python train.py --num_hidden_layers=19 --hidden_size=512 --num_attention_heads=4 --num_key_value_heads=4 --head_dim=128 --intermediate_size=2048 --vocab_size=50257 --hidden_act="gelu" --norm="layernorm" --norm_place="pre" --norm_eps=1e-05 --positions="learned" --qk_norm=false --attn_scale=0.0884 --bias="none" --tie_word_embeddings=false --parallel_block=false --init="normal" --init_std_qkv=0.0271 --init_std_o=0.0336 --init_std_up=0.0388 --init_std_down=0.0388 --optimizer="muon_hyperball" --learning_rate=0.00694 --lr_mult_o=1.08 --beta1=0.95 --lr_head=0.00469 --warmup_steps=200 --schedule="wsd" --decay_fraction=1.0 --decay_shape="square" --final_lr_fraction=0.05 --batch_tokens=[65536, 131072] --max_seq_len=512 --doc_mask=false --train_tokens=1327000000 --max_steps=14630 --dataset="wikipedia_en"
MLP neurons of a small language model. Each row is named by its layer, matrix (up: input weights) and neuron, and shows model dimensions 341-511. Each number is 128 + 24 x the weight over its row's rms, rounded and kept within 0 to 255. Numbers have three digits each.
After each neuron's rows is what it responds to, as a language model described it from the Wikipedia text at the highest values.

L7.up1863:133061118143083144127156128073114143129138161095132146079112100129117153121118136149102128122096125128128141129156175145134157129140118141160143126160151099173149108162116108114152123132098117131108092146109102138117097128070107103128131119171142134110162131135156142144121177112176162160131123117151097095151145105127104109105156073103111102189148153150138160127147149153097092102097139099113135141129119106156121120134166166169131106113109112159148097160129086099132049145125135102149114122140150159158149145126
Responds to: Middle subword pieces inside uncommon names and words, often after F or Th (Amtr-ak, For-ad-il, F-ow-ler), plus digits and dashes in score or column sequences.

L3.up659:175093117128060125134158093131102128115166130087135080149096093126137122150175090101119120194118125112123136100110089113133167120107096159132131136118143128109095151130171141106104145190126125130119113159158126112079120140090085101136092123104125172110109135118122132128110105154147127135130122140140160149139159136140095099132119150168099153104142121138085136103154155136139119133126111126142111086127154158097143151142134185144092142104136114106140122139117100125107124113112116149116119154121124127101134135139
Responds to: Prepositions a preceding word requires, e.g. "in addition to his", "corresponding to", "insights into", "feeding on"; also line breaks ending table separator rows or section headings.

L7.up1021:136108149114137149132142114122163128131131139107107104154150120126159133066141090107115166119149134116118154117128146165124149108096133138131127132114107108150098121099140116124109096152123114146139109136120135092151111144126137127133120102150141073120076104119137144146155132085107104105138076066151160128108107197142149135136135151175137131122150110140066104091103088134143149157076112099176127094111146129105100094121113104126135106107111111134151096156156096090125116119132101139152077137170131136088127123119
Responds to: Numbers or modifier words right after "a"/"the" and before a noun, such as a 1943 film, a two-year contract, a much smaller basin.

L3.up1563:127103134099127158139125163127098146120205115131114156135136115126149119163134128086135135130119143143131114170127111115092115173127149146144110122141145135157138124130123144113120125157134162100142146120125127114073115162171120148145144155133147145127126140104129124108124170152132110163170083104127125108096115142097168127125110102179137120168148169170157146134121087169126118113109143201139098104131087094141181143117156080124108122187111115124151131111122124142109131089062118127130098115140109150155129121125
Responds to: The first token or byte piece right after an opening parenthesis or quote mark, often non-Latin script glosses such as Japanese names (鈴木), Greek (Π), Korean.

L8.up1999:121108103138128145117108125120126135135092122136152137144137108119120157134126075135151148116159132125139160074136117059122144140135127125123113134116139116142178078126108147091186136125136108085141131140109144113080144133116129138095125092116119149124121134139144111119095122141172143140124137161134150107099128108188136132092124123138109112167108145156075123111150167122118119144117114160113155151148141120119169121162136111118131100108121128133136091190122097108131113182175111131127135131131125128110128105092
Responds to: Word-internal pieces following a word's start (s-ew-age, unth-ink-ing, green-hous-es), table cell separators after numbers, and "of" after All.

L7.up1365:143091101143132148130127122082166117080144147169132126133198130112132142158097049108126111126098136095156118097166169114128075107133118142110119096102123159116110102144155108145129119096128075111109140125089163146137117113115146111126184133187102105112126158111091129106164125145096130145149147086109182124131170118147119057155131164115115131128126129129095150150130112117147084157110104124128120143113169110107113126114093133125145116069131129157133126127132164158127104119148129123144189169139124123149148131101
Responds to: Second or later word pieces of multi-word proper names and titles, such as Western Maryland, New Dawn, Great Siege, Good Doctor.

L3.up2030:098166142108077127174121119122120139143163123094146136077100116143129112105160115106097143132095124127161098140118110132186162161090122112164107130109138104146102113127152115124135149149109097127129137142121136128072123117112162137134132177096113172150096133118104118143128129094179100125154149152120114117116139130125146112100123099177134119144119155132127151099137148197064129120148134145133176115135134114131120085135149117118084105154095131110153105145121099128141110095092152188164098112139141190103113102140
Responds to: Adjectives, units and hyphenated number compounds placed right after "a"/"the" or a number, before a noun, such as -seat, -year, mi, long, new.

L8.up1121:150101137128118143140135115142142121139096158112122153102112104154132122106150119105112125140136111139089116178122107149099128134165093134094092149151130151127089130120106084119124128117115142121137137132130118122169066117139100138099109156159150113155116120156143135163105121131161133108128091125080141089132129160119121165161112076110164093147127146141089136089148158116111117128130100088110135098117120139130127109166136149137165178110160099096156200100143155111105108157113118088093111076134100122109121117120
Responds to: Cell dividers, dashes, signs and trailing digits right after a number in tables and dates, such as 8 | +21, 7–5, 1|855, 1909-1988.

L3.up1974:142100145104126109131096116134141090117140152119143129095120111168132144175139153147132150147126163079148140126165109170092129096143122100153094132165125138119117161146120106128134164111118110094128138103099163102113127121121111109136070158138110109091147127122134125119143107095134148111129107120170110091160145125139121108124112170120116164118146080098151151088130148182142099142144122120172124164162107160133115116116158139110163143151171149115119116141142104144133098121136127142126129147135111096158154187152
Responds to: The article a/an right after a verb or preposition, opening a quantity or kind phrase: provide a, use a, began a, as a.

L8.up288:150130144145073155156154145128117128139152100082146152149134131151150129095127107098110136127168147119122142140116133147081144102102096125133125196079121136131139141094187100139127110146163123099097111069114129132130152121134121162102157147129108068135118126089118130129137140090154093138139079147112154112115132129101125120112109138143168112122126126193096119112136127162145149124096113145142136121155161172120151085130139100081150135127124115122112124162138104114158160154130118132146083107106130119082133106103
Responds to: The last token of a modifier preceding a head noun, after a determiner, e.g. the AT&T Stadium, a 1999 study, the longest match.

L3.up1331:150121124123178168176139138118137159113121122182113163146113117134150077129153130111128117109108105108144174155121118112132156129136131116148117140113161173104177103097136107157146136156175146124156136112136118138142157178146136130140120115146092091149129134141100042152132122119116133121120138133119080108129126131092079152081129149151133162148108125075113107128149121120120191127157122136161138129188123109139182132140122124090108155100146135127122113143127166137117142133156104129152099110115070119116136125131
Responds to: Middle or second token inside multi-token proper names of places, people and products, such as Zap-oriz-hzhia, Mississ-aug-a, Blade Runner, Bobby Dodd; occasionally inner pieces of ordinary words like bath-t-ub and vamp-ir-es.

L8.up594:126131127113123098155101117181154122136165120115107097136149138140123142135153161136146106112098130101149114140166097102112155128149120150096159138130120138130167101115114120150165151172128121132129119169113083128096141087118098142128087157123141133138133172118128122070134115134115128163105153110144173119120152127134118144162141110132112123117133156131110115157107106125141107159123166160123121118146132110140137093123157146172126096076150162138118109120134061109148126127166128103108183113114140081102125127087
Responds to: Mostly "of" right after an abstract or -ation/-ity noun (quality of, proliferation of, elevation of), plus non-Latin script characters in Japanese, Greek or Arabic names.

L7.up259:155113118101102125165125139141153143110129174159087116117130153090115123109119126101131171102117149114110139151129133113130111131181154181177153097141153135113144118128130090164122095123154136118100115132156200126145130137143132132157077141131147154113102121150139138131122142131143127123111093131110179154129166093157098174136122104095116135119077131107089152134123120147111137132124099154150174120139167167125128152121093129136160110125094112087123123106078131110132129075138149121116116106141113091113183117119
Responds to: Second pieces of words split after a short first chunk, such as Ab-andon, ab-ide, Ad-just, Ren-ov; also dashes inside scores like 25–22.

L3.up1118:120092114128202100114116140109106141092154160109125179119134147089165106131126122151134135145141139149121099167136133137097153138109119117116117133098145123102135149149159150152127101124110096126150140136127149067129127136100134150134112117131102147155142149148136158160124096136147151105147132150137139127137143117114146130109128119120165161141115094093149124117152100132122163171135138060105095111124106132136148091129154094099127154124115157119159099151125101120170129141156119153106133085140149105111128110114
Responds to: Separators and numbers deep inside long rows of numeric statistics tables, such as pipe or semicolon delimiters, score dashes in 14–4, and totals like 573.

L7.up574:149155132141121136116143154149128124127144149158156141125089133133107100144137094129125133152092128138128117150165152159120141117148133146091148109104115146143090084112152144164163134098186173107125157140114162105112156112149118125107144151159144128088106083140156061111104098130154080099144130065133113107082097114059146123098133117094110091137117159098169145159163130113126131146134119186162125102139113115094140093158153129147171133100100149135116132150133118152111150125150129158123138105110115125089155166136
Responds to: Coordinating and linking tokens (and, or, commas, "by") right after a noun phrase in a list, e.g. "size, color and", "speed,", "scale length or"; also closing "==" of section headings.

L8.up132:132133128140114106166125116119145123151145146138138106083129149104157065150136148145150140165123122100147140167108125142169111133123129101123123150095119107154143124112124146142115137134127099162156115134145094107103163124149134138111136108135162102116121114097137126114101167135115099109133117131131156139139126082087097130124150126085135112163114124114092147118122142096143147141119174151144129188108160123129081085163177137096166112116112142105127124127135129164102137124149173114152081143105120119153120130174
Responds to: Prepositions, articles and conjunctions right after a verb or noun that needs a complement, e.g. "ends in a", "basis for a", "coupled with the"; also second score digits in football tables.

L7.up1989:170119164143114145186154125143130110150140104174109170144132106150130188125129144092129154122123120152112113115127148156110181122136108147178157169113157155123114113115092103088176108090169104119127162130095093082124139141145111174141119123162146130119140134152133127073081101144132158084116140102135184094141164098088168127120112131134137111088140128138129128079082178134115154131133088161095146126086150110100142139139142181125126128178125131124165112128122141114092142161161143139115117079157168137097158140144
Responds to: The second or last part of a number in tables and infoboxes: decimals after the point, score halves after a dash, times (140.52, 28.14%, 25–18, 34:30).

L7.up343:149118118109155134139104175154112155126122121129120114154144107101150158111168109128164134147078109137128118136140112143120100130090170117089123122143106145113108139180135119141140116125130144136154125099128117137107122146140105114118137128121108188105111118114130113148146113137117090134130163127137101127148121108141141088122060138125135112193132149132121133131129139157125125117117174116120116139126124136155137098121118148123138168148144106119165099109161155096121141088150126110122143153097126085179165121106
Responds to: Delimiters right after a number and before the next one, mostly table cell bars in sports or election stats, also decimal points and time colons (8.5, 5:42).

L7.up326:122143136137155120124099089177159162133108157138163074139158146109132108152142116113082116160128099122094145108134120117131165120129154195100078121139148111083097141135122161113144096131129145088137097067102117134144121149135091168107093172100132185108096131158147129140155123090168127107080125103093144128097127167149142096099120140126121081081146160118110110135134135126167159114132162133138096113090159135116115143091096142132143114133128122126124107131095139125122101105098145127133092151133160130120174124121
Responds to: Prepositions (often with "the") after nouns or verbs of concern, debate or review that introduce their subject, such as "concerns over the", "agree on the", "review for the".

L7.up258:085091137128141156069129136159164143115105137171155141125107138132134121111103140134121138139113122125133124125135101094133118110129161103149102146121117134116148131150139070140164142150132151124132105140102083179134139167118133134166095139089174129112126122160101148102157109116145164118131119100090123117133162107082138108169126107135126129141121110157141177099135108144116145172140132118090139131164159106119176103145060121093111063146136155132146157085114125159159141120116138144121109108128110052140175171131
Responds to: Two groups: second pieces of names starting S/Sh/C/M (Sinhala, Mingachevir, Shin'ichi, Cipriano), and "to"/", the son" after biographical "was born in [place/year]".

L3.up92:165124119121147122128106113155090124126110156141136098089095117144099145164144135163130124106171122111108120150114151118113147147140157130127134120129157164174072154117125119073122121129095147106149139126133090123176133120108115118151112095060104106144140125154119114117166134158127150115170170100145160144096138127103099120145144102138156143144108094130107114111133135117154143134131129076162114128133139138140142148151130105126130158113101114167146157135146083154152124135156154113109148108130145112137153152113
Responds to: Middle or final word pieces of multi-token, often abstract or evaluative words and some nouns such as concern, trouble, peace: rel-iance, emb-arr-assing, uns-uit-able.

L3.up906:121156131156112164142120138108154119122129129191105143142110110145105109138129129081150143106116154099189078147153145134114096121146113146158123106143131158147098168140132126134114160135108116154160097142127138144154108124106099164146103125141142132096138099131119115143150104141105136103106093156138144130105128120117193122102123127178146123102111122115145109091152086164110088113109108129086111108112133119118119118168116111152092108126151100138145176116077117152175140124127122147114086141125140110089149096077
Responds to: Punctuation or verbs right after a person's or group's name that open a description, such as ", a" (appositive), " =" after a title heading, " was", or " –" in credit lists.

L8.up607:147162137125150161152129116103108142126091121137140130118143138165156112123119105125131131174072139128090142140124113073152094117095129147119144113191137141080112096102138103155128088128144143087088119139123138115138128168108143126108150135172102134130143136090093113144141177109139156114113092107119132122116162023120124099081115126149142127144086111156130106124117153142114088114144088148098174162143149117144097144117103148149156073142112106155161139100127127138155142098154135132171119153087121130152176131116
Responds to: The last subword or word that completes a multi-token proper name or term, often in tables or lists, such as Jennings, Sefirot, JavaScript, Poindexter.

L3.up460:125144155142106128131117165141166065087160153135201118102104146133081110121142136107166137113120159102078168093119159161125141080092200143083106128123121131156141143116133154123183157124130139153138108122109140143091147147140126121142103139103120128133122087107133166100111140123169116099142149132104137193134034120115111123137135151135160122131108117141110119141113095141134119118094097109095186118092161137154099070154136158124113141173112119111122100122113064139168124093144108148129146130131116089072133131155
Responds to: Word-internal pieces that continue a word begun by a short preceding fragment, such as s-ikes, res-isted, hous-ew-ife, in varied text.

L8.up1383:131116103144153130152082086118106142136137159104139117131110124106167143106142121165131131117088132121113160110130140115132163136150141156172096150151133118135144092134097092131137142162126080096126119149088146173143143102110087134128126100129166143166122142122113081083119116163076109186159145123106169134129118129135134107187159123126133137180124137141135127101136157114091129086062101116126162131134126122148142118142119140151154125131117099130131114147154140123131139127134136102131121129177175207145185137130
Responds to: Second or later subword fragments inside words, often after an opening A/F/av/air piece, as in Av-ro, Af-raid, airst-rik-es, cont-empt.

L3.up859:134205148131084123131165170128095132097140109130102113131165120183140146115121110140134129121133143120129150144118141142137119064128202086128115163132113142155125071098117132123116128134117150153098157136105115172168146151118111086140173117127076125098119145123129149134133091142126118139114138128102137159078105126091147163102113115137102135073095108129104134109119106133119116115170098110149107126121128123109142095153103127148126104145139148137166079105155093149154130100081148145111072121138088111141120134132
Responds to: Word pieces in the middle of a split word, especially the hyphen-plus-letter piece in hyphenated compounds (set-list, come-from-behind, booby-trapped), plus fragments like disapp-ro-val, ev-oc-ative.

L8.up1474:112104102131148105124108149134123179106141139115131120127121108127092083155151097118131157144172095112143101090125070119084119137140141179089162152119180143129109141160104103148120154174148139124107113151131131132119106128129111188121098135190145131164135112097158132117115091155119165120121096144178127110153133141138156144134086118136106094127119120127076095060135128142125143108087126129124131100124132129088109088108122118125112096106111147135141128116089083085097113135144079123112130142078104152114136155148
Responds to: First digit of a year in dates (2009, 1970, 2014), often in episode tables, plus function words (This, for, that) shortly after a section heading.

L8.up908:114145098111139123143128136138150093088145118136089107084127151182159139125132122128125122114153157115123157092097136178082159148142113118109142120136119142126084108132088080165127140146091098181138158123123167122132137129120132161120115099099129118139125114147185139150135118137110157143172130107124114118166169137147085075131107114092119110135115119116099131127133123139114142151153115107147099139163167116084161152136133136155145146123140124122114138115123120163161129109137149198118077083086125082111163101110
Responds to: Opening pieces of split words or set phrases, mostly in biographies and plot summaries, e.g. pro(-government), post(man), born to, died from a.

L8.up1109:162153102073133134144152120162149115156151158104140113135146107128147158147108135122150125121132126137133142095074161138130116175172101140127139142110156085138128137145124162146148170110157106140140101129120163135133101135151076139139087135126104129096149122121151127113185151102139125140084135126078110158096128073129105136165145111131138133121095109128130094123128161156127119128088161140187130136132106134143060134139109162158141141130105097149133128086131144099128163080137123132126151128150056116113119151051
Responds to: Second or middle pieces of words split into several tokens, often after short prefixes like G, D or und, as in Und-ert-aker, und-ist-urbed, G-oin'.